From a checkpoint of a small transformer trained on Wikipedia.
Size: 13 layers, 5 heads of 32, MLP 640 quick GELU, vocabulary 2048.
Training: a variant of Adam for these matrices, 323M tokens, 9867 steps.
MLP neurons of a small language model. Each row is named by its layer, matrix (up: input weights; down: output weights) and neuron, and shows model dimensions 16-143. Each number is 200 + 30 x the weight over its row's rms, rounded and kept within 0 to 999.
Before each neuron's rows, "fires after" lists the tokens most often just before its 100 highest values on Wikipedia text that the model never trained on.

fires after: "hi", "L", " Po", "P", "ir", "cc"
L3.up451,189,180,222,202,170,195,168,214,179,217,257,200,217,184,165,162,180,207,136,235,201,185,151,192,195,193,248,200,222,200,168,176,201,221,183,194,170,160,195,202,219,203,172,221,235,197,184,192,186,177,210,211,123,157,198,247,205,219,184,222,238,167,218,215,203,223,213,205,245,172,252,173,150,155,210,225,151,163,192,175,242,216,224,192,206,178,214,166,238,228,173,181,216,139,244,191,223,147,192,161,190,219,210,200,176,183,175,270,154,190,170,157,153,257,180,203,209,188,178,222,140,196,262,166,233,191,190,247
L3.down451,172,157,138,225,180,159,231,162,194,191,233,180,164,166,228,192,169,235,189,193,237,212,232,189,177,199,134,239,186,236,226,154,242,197,238,209,182,179,249,126,179,181,263,180,189,189,191,176,193,198,186,202,143,242,226,216,244,201,161,228,260,210,191,221,252,215,202,192,239,274,251,197,219,167,197,198,172,200,183,213,205,234,208,174,202,188,239,196,195,179,239,148,215,211,270,208,237,156,164,127,165,221,201,215,239,209,175,191,190,209,215,178,191,225,207,193,216,184,161,198,198,208,224,190,198,182,235,201

fires after: " Ar", " C", " =", "te", " St", "ze"
L3.up37,257,221,204,211,172,228,179,191,233,249,198,142,177,172,189,203,230,226,238,209,218,243,273,190,199,162,148,168,171,202,210,206,187,202,224,191,199,183,202,229,233,184,204,187,265,208,184,174,221,203,203,208,181,208,150,181,211,237,198,226,252,212,193,109,217,228,152,175,240,209,188,183,152,221,209,156,165,239,184,180,170,194,182,245,195,163,183,212,165,149,158,167,212,161,166,207,136,235,219,192,200,245,205,238,225,203,152,194,164,123,199,177,164,217,236,223,201,173,192,189,205,153,153,225,204,183,241,226
L3.down37,169,212,217,230,139,125,230,242,247,229,189,159,187,168,201,168,187,258,177,168,278,206,202,211,165,159,217,242,213,188,211,181,207,226,207,251,218,199,204,191,232,264,225,180,161,184,209,248,207,197,180,192,160,207,246,215,177,193,181,198,202,179,224,241,163,178,170,199,206,208,192,180,209,212,163,209,279,204,208,215,190,186,179,230,206,162,231,183,186,210,251,211,175,256,201,236,209,155,161,223,178,239,205,152,194,191,261,153,204,201,212,190,239,229,224,139,215,221,185,141,237,215,211,215,246,200,182,213

fires after: " P", "P", " U", "ta", "C", "T"
L2.up328,170,197,229,231,176,177,167,216,218,217,213,180,194,206,200,211,213,207,210,207,180,158,198,180,222,185,219,176,256,227,183,126,206,173,203,175,208,189,223,182,248,185,197,198,224,194,239,213,199,213,157,206,150,193,214,226,194,197,214,187,164,166,253,187,248,136,195,167,184,159,243,233,139,223,221,123,202,150,154,173,246,241,137,209,121,193,204,211,174,231,147,225,191,182,221,248,181,227,228,141,192,225,180,217,167,160,171,190,170,168,222,161,191,193,189,193,182,201,180,211,211,138,224,194,215,191,209,211
L2.down328,226,204,198,219,217,223,236,182,209,146,217,207,146,216,127,228,207,257,153,182,182,148,238,247,156,203,162,207,229,181,181,216,196,182,161,188,176,138,192,158,137,198,175,150,195,223,206,197,213,233,184,239,222,176,221,206,219,186,235,227,174,165,160,208,182,205,203,218,197,227,158,186,173,142,164,203,168,206,206,219,202,149,183,224,251,171,221,244,227,208,203,215,212,196,186,211,184,195,223,189,232,179,186,188,112,225,212,161,193,158,244,204,237,210,252,261,246,169,202,229,172,221,250,212,165,213,200,205

fires after: " E", " comp", " W", " Bro"
L2.up98,221,165,164,207,201,212,178,250,215,182,215,204,193,222,196,131,182,209,199,216,177,211,155,259,223,175,168,124,247,226,209,223,228,188,141,208,123,157,224,192,198,214,208,217,214,228,202,182,192,223,222,157,152,205,170,187,173,263,221,189,251,188,181,249,198,232,202,228,260,210,138,244,175,262,131,157,179,211,195,203,181,205,193,192,204,177,207,150,146,216,210,173,232,199,198,190,169,197,164,213,225,205,184,221,202,209,199,208,189,215,214,242,218,214,256,148,183,195,219,204,189,153,234,193,235,179,196,210
L2.down98,146,216,231,178,161,232,185,188,263,168,222,175,172,161,182,207,233,182,190,196,157,256,190,268,204,219,210,214,197,204,168,176,157,166,192,220,191,194,216,176,218,243,167,164,186,214,189,206,192,215,241,171,227,223,177,119,221,227,146,227,259,217,195,183,176,230,216,236,187,207,226,218,160,227,239,184,133,172,219,221,211,181,164,203,139,199,232,198,192,211,259,234,228,226,173,161,240,217,210,160,188,205,195,161,237,157,189,203,218,192,216,244,167,194,196,202,195,159,198,204,226,199,205,182,123,206,219,208

fires after: "per", " H", " co", " qu", " re", " Re"
L3.up603,129,208,164,216,209,193,183,223,214,189,199,219,199,202,203,141,220,241,232,274,211,179,220,225,238,172,229,178,186,234,226,190,218,201,207,158,157,167,175,197,233,225,226,261,209,148,201,165,173,196,221,199,206,202,149,186,215,249,177,161,219,184,201,241,220,222,200,208,232,193,184,208,187,220,208,186,199,156,164,232,243,299,166,209,227,196,249,150,195,235,209,184,222,138,207,229,184,193,178,203,240,197,168,204,197,171,200,229,177,199,218,146,250,183,199,173,216,207,178,202,168,204,210,141,172,195,170,206
L3.down603,198,193,160,145,197,235,181,261,185,193,216,218,189,190,275,148,233,251,154,166,160,185,225,233,262,180,217,212,229,187,241,213,213,157,210,203,175,195,197,156,250,167,215,272,256,228,188,187,246,199,221,206,199,177,196,259,198,216,220,182,207,180,187,167,215,243,175,212,193,225,176,187,210,155,210,206,150,177,204,225,203,264,194,185,209,119,257,154,171,210,196,246,219,202,230,188,210,154,240,210,206,209,194,204,180,203,254,208,181,214,205,175,165,221,245,179,173,158,175,240,143,222,199,200,211,206,213,198

fires after: " T", " bo", " bi", " Bo", " ma", " st"
L3.up616,184,169,200,146,227,218,212,252,158,242,183,210,144,258,185,205,220,184,258,205,207,270,185,234,193,199,181,205,213,219,175,210,248,217,149,225,231,197,210,215,200,212,143,233,226,218,216,181,215,197,179,175,177,159,176,191,168,195,181,213,192,202,166,180,239,215,184,218,196,164,202,224,215,143,175,201,195,228,129,271,224,233,157,215,241,221,199,144,154,200,204,244,167,225,210,176,189,225,253,160,206,190,205,277,236,229,180,211,212,229,268,165,167,241,207,170,202,154,178,149,200,204,222,168,212,210,205,160
L3.down616,198,194,189,174,186,238,174,188,189,188,150,188,181,181,196,261,249,215,234,166,193,185,193,201,206,164,188,233,178,145,220,192,173,171,240,175,196,240,203,207,189,170,194,208,250,198,141,164,204,230,241,169,202,221,175,215,152,191,191,168,177,150,242,246,170,179,188,232,210,242,224,213,170,257,205,259,204,186,160,137,225,201,233,235,136,238,249,180,214,234,141,194,197,192,215,164,206,230,178,187,190,247,201,192,209,214,174,212,199,160,168,210,240,234,176,245,223,194,141,167,199,167,205,243,160,167,165,206

fires after: " =", " Di", " the", " For", " for", " to"
L2.up6,183,201,179,186,172,228,185,198,204,195,251,177,188,182,200,219,187,200,198,250,182,159,169,210,236,148,206,181,219,187,217,207,172,156,212,220,219,226,217,251,151,82,225,274,266,166,256,183,199,245,221,227,183,188,154,204,210,152,203,196,171,219,201,143,220,175,177,189,211,209,223,199,183,262,237,203,223,228,198,207,199,258,198,203,146,187,274,179,148,214,212,159,168,169,205,259,149,159,194,213,219,180,223,180,244,186,203,173,217,186,236,174,217,232,263,199,211,187,240,273,203,225,198,206,194,200,186,194
L2.down6,222,167,224,159,145,146,217,229,250,141,205,221,176,243,186,185,203,172,190,204,204,222,185,219,231,183,170,200,180,177,175,210,149,166,242,226,183,172,196,214,214,266,179,199,196,210,240,232,178,175,230,209,211,149,183,208,223,227,145,173,196,251,209,228,183,238,191,157,228,219,167,209,169,136,269,187,245,172,182,236,223,213,172,255,229,205,162,245,220,239,163,185,186,162,208,151,247,204,174,198,160,200,199,177,180,205,208,187,181,248,200,223,223,190,219,243,198,196,166,227,229,238,230,198,202,247,177,138

fires after: " D", " H", "ro", "k"
L3.up358,252,195,189,200,160,178,177,189,182,197,138,244,206,204,180,179,209,233,152,224,232,179,225,281,238,210,223,121,158,189,168,230,171,249,228,171,198,187,143,183,240,229,203,203,188,190,176,134,219,183,231,165,182,222,154,193,243,164,231,196,223,182,156,217,237,208,137,225,187,236,207,176,170,239,203,160,192,202,167,221,207,192,200,226,231,189,180,178,201,250,165,200,233,153,179,185,112,149,217,205,197,243,174,223,260,228,165,237,212,209,127,219,213,184,205,218,237,201,234,226,200,182,207,162,180,190,240,212
L3.down358,201,221,218,176,222,231,167,245,209,222,240,198,192,207,176,201,226,201,231,235,266,190,140,227,183,197,188,114,183,230,175,236,185,133,189,250,189,174,175,207,196,184,197,168,210,196,193,227,167,164,197,177,227,198,221,205,193,185,213,191,180,202,171,180,213,184,153,169,218,164,174,215,214,240,227,218,180,215,233,215,212,197,172,178,164,206,213,207,257,178,196,160,159,234,190,213,184,187,168,251,216,230,281,179,195,231,229,210,212,127,149,228,207,162,208,190,221,206,215,220,242,200,148,184,223,182,173,168

fires after: " a", " |", " de", " V", "or", " W"
L3.up111,177,193,211,250,171,228,135,170,221,275,239,177,184,211,186,161,212,174,217,239,216,175,210,198,186,199,165,204,179,175,205,197,264,224,214,209,179,200,227,196,195,139,214,220,243,150,182,214,170,244,225,182,204,225,195,199,212,179,268,178,203,229,159,208,217,235,205,198,229,172,227,167,194,240,249,171,169,165,190,228,153,225,202,185,177,184,218,145,220,203,200,263,160,209,148,190,222,214,196,159,220,234,159,155,228,205,141,145,177,196,176,145,221,200,186,222,221,194,160,252,234,212,212,178,178,173,158,168
L3.down111,184,205,135,200,238,200,245,198,224,200,202,156,231,233,242,200,266,193,239,161,178,215,172,177,203,215,242,199,229,211,238,157,156,181,168,243,233,209,136,168,209,214,149,161,173,206,205,218,246,184,227,211,208,211,205,171,156,169,134,152,201,163,157,196,187,156,197,166,221,190,219,208,250,185,186,208,217,175,187,190,189,161,167,183,268,203,160,196,169,206,179,204,180,183,264,234,241,176,164,225,274,183,248,155,193,183,242,206,188,191,242,207,183,234,215,255,184,198,206,230,217,216,169,146,188,239,210,206

fires after: ",", " D", " de", " st", " L", " |"
L5.up265,121,203,202,215,196,224,182,182,197,207,199,246,205,224,193,156,193,174,213,190,219,163,213,209,200,208,237,222,176,174,170,184,172,198,184,183,233,198,149,155,172,234,193,163,216,177,214,143,218,193,167,218,145,218,180,217,219,228,213,142,235,182,145,188,246,235,235,220,228,155,218,198,201,179,230,153,172,211,194,192,207,192,181,137,159,241,151,165,232,149,159,144,202,165,199,199,201,137,188,195,195,192,179,160,215,151,179,158,120,170,237,180,160,240,188,213,152,180,175,183,192,201,230,218,168,196,218,170
L5.down265,253,173,176,180,217,118,219,221,180,160,150,188,208,168,255,259,227,171,170,131,194,249,198,191,187,247,170,200,196,244,221,180,192,217,208,231,185,163,203,183,173,164,176,160,149,172,167,194,242,184,179,248,204,190,155,165,246,215,247,211,210,188,223,208,199,142,190,203,241,204,198,178,243,193,201,223,182,187,215,220,262,199,247,192,201,187,231,187,165,245,163,247,221,225,229,211,206,210,176,241,196,214,204,206,176,251,196,196,212,192,206,200,167,146,224,210,205,219,210,164,219,181,135,148,192,172,149,207

fires after: "\n", " f", "N", " he", "e"
L8.up306,201,256,219,188,201,181,197,189,173,205,195,175,218,215,188,210,231,232,163,222,202,234,187,224,240,228,110,231,142,178,144,230,190,259,154,155,214,203,218,173,195,251,179,235,236,251,252,197,222,217,204,163,234,204,192,175,202,227,210,166,275,188,198,217,233,228,180,202,237,227,160,261,183,233,237,224,156,175,169,220,224,173,194,177,199,196,218,209,176,238,190,236,176,239,236,185,155,198,197,223,211,203,160,195,227,210,197,179,158,187,220,241,188,194,201,193,189,171,124,201,219,262,233,189,218,175,169,128
L8.down306,199,151,167,211,227,197,230,227,236,232,228,198,196,199,232,169,166,201,223,227,135,131,282,195,149,161,224,191,222,203,211,239,141,206,167,175,183,257,190,182,233,171,202,188,222,205,204,180,165,219,221,171,229,201,232,180,188,162,207,179,167,171,155,155,199,240,212,166,200,189,244,135,211,189,196,186,236,208,177,165,186,227,252,200,197,221,189,189,178,237,201,172,161,202,149,235,231,201,164,181,210,193,156,220,164,189,196,206,217,216,186,119,176,201,230,221,208,234,215,200,144,208,169,178,148,234,199,183

fires after: "e", " Sp", " T", " P", "P", " sp"
L7.up288,180,203,236,177,222,209,194,202,168,227,242,264,279,199,226,213,214,239,205,183,193,211,236,194,225,171,182,160,221,183,204,226,223,195,210,154,192,181,164,205,167,227,181,153,176,162,215,183,149,250,148,186,158,196,207,202,157,248,184,188,198,156,213,214,159,198,184,186,208,219,257,187,157,195,193,174,209,213,218,178,204,200,209,173,169,176,175,161,169,213,197,219,292,161,208,201,206,217,184,218,223,211,227,227,220,190,159,163,195,157,233,145,231,209,142,187,188,179,219,211,184,156,158,189,170,198,170,243
L7.down288,203,207,188,200,223,213,172,155,206,231,229,206,218,170,153,247,170,147,198,176,185,189,211,242,147,265,265,215,211,191,191,190,189,214,211,170,232,183,248,212,166,229,174,218,164,232,208,236,226,247,275,197,199,213,216,223,238,207,208,255,190,230,175,200,230,161,201,212,182,222,226,223,176,213,227,237,210,232,168,228,220,175,190,191,196,179,177,205,206,154,171,190,204,208,197,186,218,255,184,201,221,156,204,224,209,222,224,269,259,247,173,222,222,241,231,216,240,202,173,151,194,212,236,150,225,249,211,116

fires after: "ta", "o", " pro", "th"
L5.up30,263,106,238,226,155,219,218,260,248,166,219,162,189,199,123,206,225,247,214,232,205,178,204,229,242,176,233,188,139,211,221,237,230,232,210,235,200,183,226,171,217,167,204,197,206,211,229,179,190,200,176,171,178,162,132,221,213,227,209,152,236,204,210,232,217,227,215,222,207,186,168,192,197,173,210,205,145,162,207,171,248,190,207,180,143,212,202,209,229,200,202,156,206,202,219,203,214,203,159,180,233,169,190,185,226,212,164,225,168,226,183,230,224,201,122,223,172,206,217,164,221,172,191,191,209,187,157,201
L5.down30,223,228,182,201,161,206,204,201,181,212,185,162,185,221,248,195,252,243,205,187,243,161,193,204,195,143,244,198,250,247,192,173,199,164,227,171,223,215,149,233,186,212,199,113,179,178,178,204,185,224,215,237,176,167,181,187,151,238,219,212,200,168,209,220,175,206,201,196,188,189,177,196,180,206,205,164,265,179,237,215,154,196,226,231,196,218,232,192,224,220,190,238,178,210,162,206,162,189,218,196,213,210,242,194,207,163,269,158,234,187,188,188,194,210,185,194,222,258,210,234,197,170,203,257,153,187,234,211

fires after: "cc", " Ar", " or", " an", "c"
L5.up443,156,212,203,279,175,204,244,235,170,183,230,240,168,145,195,208,191,217,196,224,182,204,243,195,248,173,276,206,160,166,155,253,172,233,233,185,155,235,216,138,172,190,184,217,236,190,241,203,219,168,184,218,182,194,213,242,235,160,263,173,160,204,188,166,193,192,181,198,231,197,228,167,207,241,167,221,199,203,214,241,239,221,158,198,164,225,230,158,182,175,199,197,204,170,184,249,231,224,222,179,217,187,189,211,241,218,168,187,152,178,228,183,198,189,170,157,186,224,172,216,154,216,186,208,129,195,264,171
L5.down443,277,144,179,188,201,249,209,215,209,197,198,238,165,185,211,217,183,199,184,212,179,208,208,173,178,260,137,240,279,204,217,173,201,230,216,164,190,172,205,248,173,214,219,224,156,197,178,232,188,200,194,236,250,164,183,180,180,196,221,218,222,180,196,250,119,185,194,242,202,137,174,179,160,196,211,214,193,239,200,185,194,186,167,219,178,148,195,222,158,166,183,271,228,213,229,218,157,247,132,208,222,146,165,198,196,220,187,219,211,232,227,204,177,201,183,245,220,221,209,223,200,147,161,197,174,226,187,187

fires after: "\n", "ic", " De", "oc", "min"
L5.up308,229,162,167,189,175,158,168,246,232,181,215,251,240,171,193,165,208,192,180,256,151,234,197,197,206,214,243,242,179,170,170,208,219,250,205,170,217,219,249,151,258,190,184,177,234,222,176,179,222,206,218,210,161,183,231,223,186,186,158,211,201,212,212,191,225,195,137,177,195,246,246,194,209,232,257,215,228,180,220,179,250,200,185,156,176,204,199,157,254,207,237,198,222,205,168,239,169,210,156,226,212,227,163,219,243,189,216,193,168,195,160,170,210,226,177,240,278,171,173,198,212,185,142,218,253,221,227,220
L5.down308,235,184,223,191,230,195,177,161,239,201,188,191,154,232,224,188,217,111,232,204,210,159,190,190,159,183,203,179,207,244,192,231,136,145,184,238,194,146,215,205,199,200,228,155,162,170,238,208,198,209,221,198,222,238,167,136,225,156,211,161,212,208,230,174,182,217,253,188,225,187,225,227,195,169,159,238,235,221,175,222,217,190,174,193,139,192,163,213,219,187,191,215,165,225,202,202,218,211,195,184,151,170,255,203,100,227,202,257,183,205,233,180,248,198,220,175,161,174,250,190,199,237,229,189,203,146,191,190

fires after: " the", " The", " to", "The", "th"
L3.up77,232,230,231,215,224,186,225,216,155,213,205,196,187,150,221,203,210,199,134,224,190,188,212,212,204,224,192,213,170,195,193,255,207,235,172,205,215,261,216,158,213,198,165,252,227,185,191,217,230,218,168,184,189,166,227,205,176,212,181,194,205,188,200,202,224,188,223,221,204,141,223,241,182,247,256,206,142,253,147,201,252,218,166,212,203,155,251,167,134,192,118,231,207,223,219,187,160,196,238,141,208,238,211,236,176,225,147,175,179,192,173,168,195,152,202,168,236,223,227,255,219,201,231,180,184,145,210,209
L3.down77,229,168,190,161,212,193,247,198,181,176,202,185,217,211,182,230,212,224,237,185,201,214,220,140,175,218,169,198,260,190,234,191,115,195,199,210,223,144,205,173,172,169,230,156,147,229,234,208,210,241,213,193,221,277,244,213,224,178,219,246,171,172,214,220,167,233,145,154,190,206,212,209,212,141,217,171,193,177,234,225,249,183,182,217,176,215,219,226,269,190,178,191,131,207,231,224,196,209,203,191,226,209,180,163,209,214,274,146,170,222,195,259,198,171,221,273,216,160,211,204,188,190,172,179,240,232,228,161

fires after: "te", " Te", " D", "\n", "ze", "mer"
L5.up16,212,165,181,215,211,203,179,170,233,221,254,177,180,169,211,141,189,199,135,234,213,159,204,216,221,134,208,224,184,178,211,189,249,190,197,149,221,190,239,199,218,180,205,250,232,208,225,179,150,213,219,191,169,181,219,262,173,187,196,211,266,191,207,183,208,161,181,205,185,245,172,232,184,156,224,269,147,213,164,180,215,240,219,177,222,232,181,163,204,170,182,160,233,199,187,213,213,172,146,177,225,170,184,143,234,193,171,174,223,178,189,204,159,235,185,165,250,219,193,195,214,159,232,186,141,190,186,248
L5.down16,225,144,256,177,219,195,179,197,170,253,237,168,178,283,182,124,250,236,165,167,192,174,195,210,233,230,176,157,167,220,156,227,172,201,214,183,161,268,207,202,211,230,201,161,204,175,234,194,179,215,231,191,211,186,175,164,217,155,186,226,252,209,173,189,219,183,210,198,174,184,213,217,245,183,186,238,169,221,147,209,195,167,193,246,194,213,247,230,179,199,161,199,199,154,191,250,203,166,155,249,172,154,175,182,176,176,197,186,198,215,172,148,211,195,190,196,228,159,173,196,152,188,229,229,141,160,203,204

fires after: "al", "ed", " United", "man", "ri", "t"
L10.up319,160,257,217,266,187,235,181,190,182,198,227,258,205,171,206,208,211,190,150,225,216,213,206,217,174,125,130,197,194,137,244,242,197,226,162,227,159,254,201,219,186,203,173,170,195,228,191,152,202,223,181,215,204,210,180,201,216,185,210,222,234,183,265,237,246,207,226,205,179,190,181,236,204,196,192,213,141,248,188,198,287,250,179,193,206,212,226,200,210,200,211,145,218,164,177,179,173,209,141,209,187,140,163,171,231,199,204,235,241,165,200,207,160,251,183,211,198,207,184,178,232,229,187,212,166,187,218,204
L10.down319,183,178,179,177,188,219,215,187,157,154,179,211,179,157,145,214,208,177,179,205,249,201,164,202,144,233,249,155,206,214,195,234,194,212,225,228,218,145,216,178,207,125,166,247,148,234,162,172,178,171,179,226,178,200,232,199,190,202,243,167,227,223,203,169,171,200,207,247,198,219,202,161,175,161,168,205,243,208,196,214,145,215,241,213,169,226,215,197,229,179,163,201,216,226,240,215,249,181,235,192,227,220,240,232,240,202,240,192,181,189,226,144,253,164,229,244,196,184,170,201,211,193,240,185,190,208,242,247

fires after: " of", "-", " |", " in", " –", " by"
L7.up54,170,205,187,183,228,190,183,205,235,216,237,172,192,173,148,208,229,230,190,188,193,217,194,160,247,228,171,206,190,114,182,236,226,181,208,161,205,210,197,186,179,223,200,230,188,173,233,193,172,186,157,231,123,163,170,197,160,188,182,183,248,161,152,177,244,231,210,211,238,250,172,191,226,163,201,169,198,199,195,191,231,270,240,136,164,188,191,147,137,187,254,164,198,164,189,206,186,139,142,169,245,184,236,198,196,181,207,211,154,229,186,170,195,171,216,237,196,214,243,189,224,226,214,126,243,201,190,188
L7.down54,212,225,216,176,207,190,148,216,156,147,185,215,179,204,172,140,207,186,229,214,181,185,200,266,191,201,251,238,205,288,164,176,151,201,224,214,218,180,197,187,160,169,192,232,207,180,180,192,276,213,273,206,195,200,200,212,186,224,215,227,192,214,238,214,194,220,188,262,153,208,180,217,214,197,209,213,251,177,195,180,213,196,178,198,153,208,209,216,199,191,180,173,204,225,172,181,214,280,210,220,197,229,179,225,207,229,165,155,222,218,194,202,239,193,199,167,146,247,158,187,217,184,182,243,204,151,190,246

fires after: "l", "el", "il", "t", "al", "er"
L7.up23,126,234,179,249,182,221,212,208,157,214,193,209,179,197,161,181,204,224,244,193,172,193,176,136,213,231,179,185,218,198,178,227,222,241,206,139,206,189,214,170,247,229,194,191,186,214,176,208,216,184,237,187,216,177,152,196,199,195,170,171,210,174,242,198,188,211,168,228,206,198,118,190,205,245,221,170,208,149,159,226,205,196,237,169,242,149,254,181,188,223,158,155,151,192,206,203,201,193,165,157,207,175,204,211,201,204,233,187,189,123,213,166,153,157,178,248,183,120,230,232,220,167,226,223,155,204,251,210
L7.down23,211,209,178,224,221,236,218,210,134,212,156,201,187,185,224,203,129,161,183,201,213,227,177,238,178,205,205,222,197,209,168,151,212,202,265,257,163,207,169,249,159,186,189,245,169,185,214,141,282,257,215,223,185,187,238,203,148,207,215,182,151,193,192,222,180,185,158,215,284,205,243,174,147,167,187,202,198,208,155,184,204,164,200,279,168,215,237,202,186,209,196,211,258,189,201,188,169,186,148,192,223,137,225,144,250,206,193,208,215,193,172,199,233,205,212,212,165,209,173,219,225,237,199,238,234,202,203,192

fires after: "hi", ",", " He", " March", " August"
L7.up313,149,189,164,264,193,229,164,247,162,177,244,184,161,154,230,175,213,184,235,253,221,170,173,240,149,152,155,219,249,208,176,199,167,216,251,219,226,209,166,203,177,264,223,197,166,194,223,181,173,197,158,195,216,238,230,250,165,233,197,169,210,203,213,224,189,246,167,206,184,183,198,224,169,194,166,244,227,206,152,164,184,247,239,214,124,204,213,220,207,218,175,156,220,167,210,199,183,186,234,245,277,188,210,188,220,196,209,183,213,198,194,242,239,277,188,198,195,167,174,248,170,209,220,182,217,179,178,253
L7.down313,219,175,202,150,196,196,211,169,225,208,191,263,148,203,223,157,166,216,180,238,140,223,241,163,254,256,243,222,175,181,213,222,248,145,152,241,133,174,208,203,207,121,208,249,245,162,180,207,219,167,240,201,214,173,184,231,237,171,223,190,207,202,233,165,197,153,172,186,173,239,185,198,241,200,233,194,199,261,226,270,227,185,193,256,228,212,212,218,184,187,227,222,188,217,211,194,175,194,243,210,209,198,129,172,176,208,190,220,256,205,238,203,170,150,187,203,181,228,217,161,194,170,196,200,193,252,235,168

fires after: " P", " p", "==", "′", " the"
L7.up85,226,163,248,176,211,194,201,191,168,234,246,245,213,190,193,196,151,223,158,262,179,243,174,160,202,214,231,154,221,191,160,233,198,227,174,181,209,212,232,166,198,190,215,226,232,191,203,190,173,177,166,159,159,217,254,231,215,198,210,204,179,185,216,221,165,169,188,162,207,176,221,207,198,191,222,233,241,251,147,207,239,253,206,206,141,178,221,210,188,250,201,226,210,167,172,190,162,199,230,228,199,197,199,207,221,230,218,204,195,240,205,162,265,176,195,174,181,173,179,232,182,203,281,176,163,162,212,159
L7.down85,195,207,240,150,205,209,207,201,206,228,180,206,175,145,152,234,233,214,226,179,185,168,163,267,130,224,213,178,211,168,211,234,180,210,222,238,186,190,204,182,143,157,131,150,145,253,228,171,215,198,218,209,180,221,211,231,192,211,189,167,220,145,215,187,151,216,202,207,179,165,158,190,217,177,223,157,176,272,182,184,175,203,175,214,235,226,202,247,187,242,199,236,224,175,157,187,206,200,242,260,236,127,201,198,173,217,228,243,219,163,244,166,170,183,156,186,191,189,210,237,159,182,185,169,173,181,183,171

fires after: ",", " to", " be", " was", "in", " she"
L8.up323,236,221,147,200,224,200,229,157,199,209,185,191,164,188,149,217,163,221,254,207,215,217,190,217,248,136,200,221,232,162,190,231,233,196,183,181,151,216,214,217,224,202,180,231,235,204,193,210,189,217,203,226,195,192,232,244,211,258,250,143,193,189,183,170,235,234,210,272,228,160,150,184,208,167,216,275,161,153,175,177,170,194,208,158,228,217,223,210,223,185,182,204,201,218,215,169,189,156,205,146,199,228,152,209,220,170,248,201,192,197,146,144,224,182,186,171,229,210,174,211,188,225,251,214,225,182,175,213
L8.down323,189,200,219,163,182,185,221,217,178,197,195,217,211,263,229,247,159,218,225,184,195,199,177,237,180,264,233,217,223,180,222,133,219,206,203,197,167,210,227,208,198,256,233,216,218,148,193,152,222,163,219,213,166,215,242,233,211,218,147,241,259,168,238,246,174,175,239,177,195,232,240,190,166,206,229,265,212,218,222,201,182,178,177,192,240,141,179,188,176,206,211,208,191,188,195,221,219,237,217,233,183,140,212,179,175,270,258,277,254,171,174,259,228,195,177,213,206,195,195,203,222,194,165,205,189,144,190,219

fires after: "\n"
L2.up149,163,184,276,221,201,209,200,206,195,189,206,168,197,229,156,200,186,212,209,272,233,171,212,175,250,164,194,174,220,167,206,195,167,170,217,173,197,229,169,181,219,184,171,217,238,162,247,182,176,244,187,181,164,184,223,162,189,150,225,198,241,168,223,186,242,234,183,162,187,189,178,220,139,244,215,158,160,220,199,163,195,224,173,215,166,220,176,168,208,221,228,250,163,195,147,194,178,194,172,166,227,244,179,206,160,223,227,243,201,143,208,202,249,212,192,187,158,160,202,140,199,202,233,157,236,183,163,166
L2.down149,170,155,260,222,205,194,220,226,185,179,246,187,161,191,192,199,215,232,216,192,205,204,231,194,252,154,160,201,190,211,179,184,160,171,204,188,229,187,205,171,140,210,185,203,155,153,202,167,194,191,210,189,200,189,167,172,212,205,201,278,239,182,218,132,183,156,200,228,204,195,243,174,173,188,245,212,203,204,178,189,211,210,136,215,192,140,222,199,195,167,222,228,187,199,170,263,215,154,145,191,228,224,184,172,147,204,207,243,236,102,192,159,222,237,222,165,151,204,198,105,159,203,212,221,155,207,225,175

fires after: "n", "ch", " gr", " h", " f"
L5.up363,196,194,182,243,249,255,196,198,178,171,166,200,175,191,216,225,228,239,164,185,212,184,215,223,219,205,211,224,179,190,208,251,211,200,154,167,199,263,185,213,223,178,181,199,216,218,232,156,173,199,236,147,205,224,254,213,159,261,224,131,245,181,172,195,228,197,194,168,243,193,183,210,231,168,177,186,155,151,130,219,178,201,191,223,198,246,189,203,237,213,160,183,237,138,180,207,186,145,182,95,213,205,154,222,186,240,161,255,173,243,207,172,170,198,206,199,181,217,182,159,147,179,176,219,155,220,181,160
L5.down363,168,215,222,172,231,180,178,225,236,225,168,160,241,200,176,189,144,241,126,203,238,198,257,224,173,232,213,201,233,205,242,175,242,229,259,253,234,217,208,175,220,191,187,202,245,251,231,198,169,215,233,207,186,225,234,215,175,157,177,218,211,202,224,233,189,219,172,219,208,164,214,210,219,242,174,215,216,196,267,151,181,220,222,224,193,282,233,177,190,204,223,212,226,251,181,221,226,171,206,190,191,221,175,165,226,225,180,223,172,218,142,168,190,215,177,174,230,194,190,137,200,115,198,223,180,241,222,187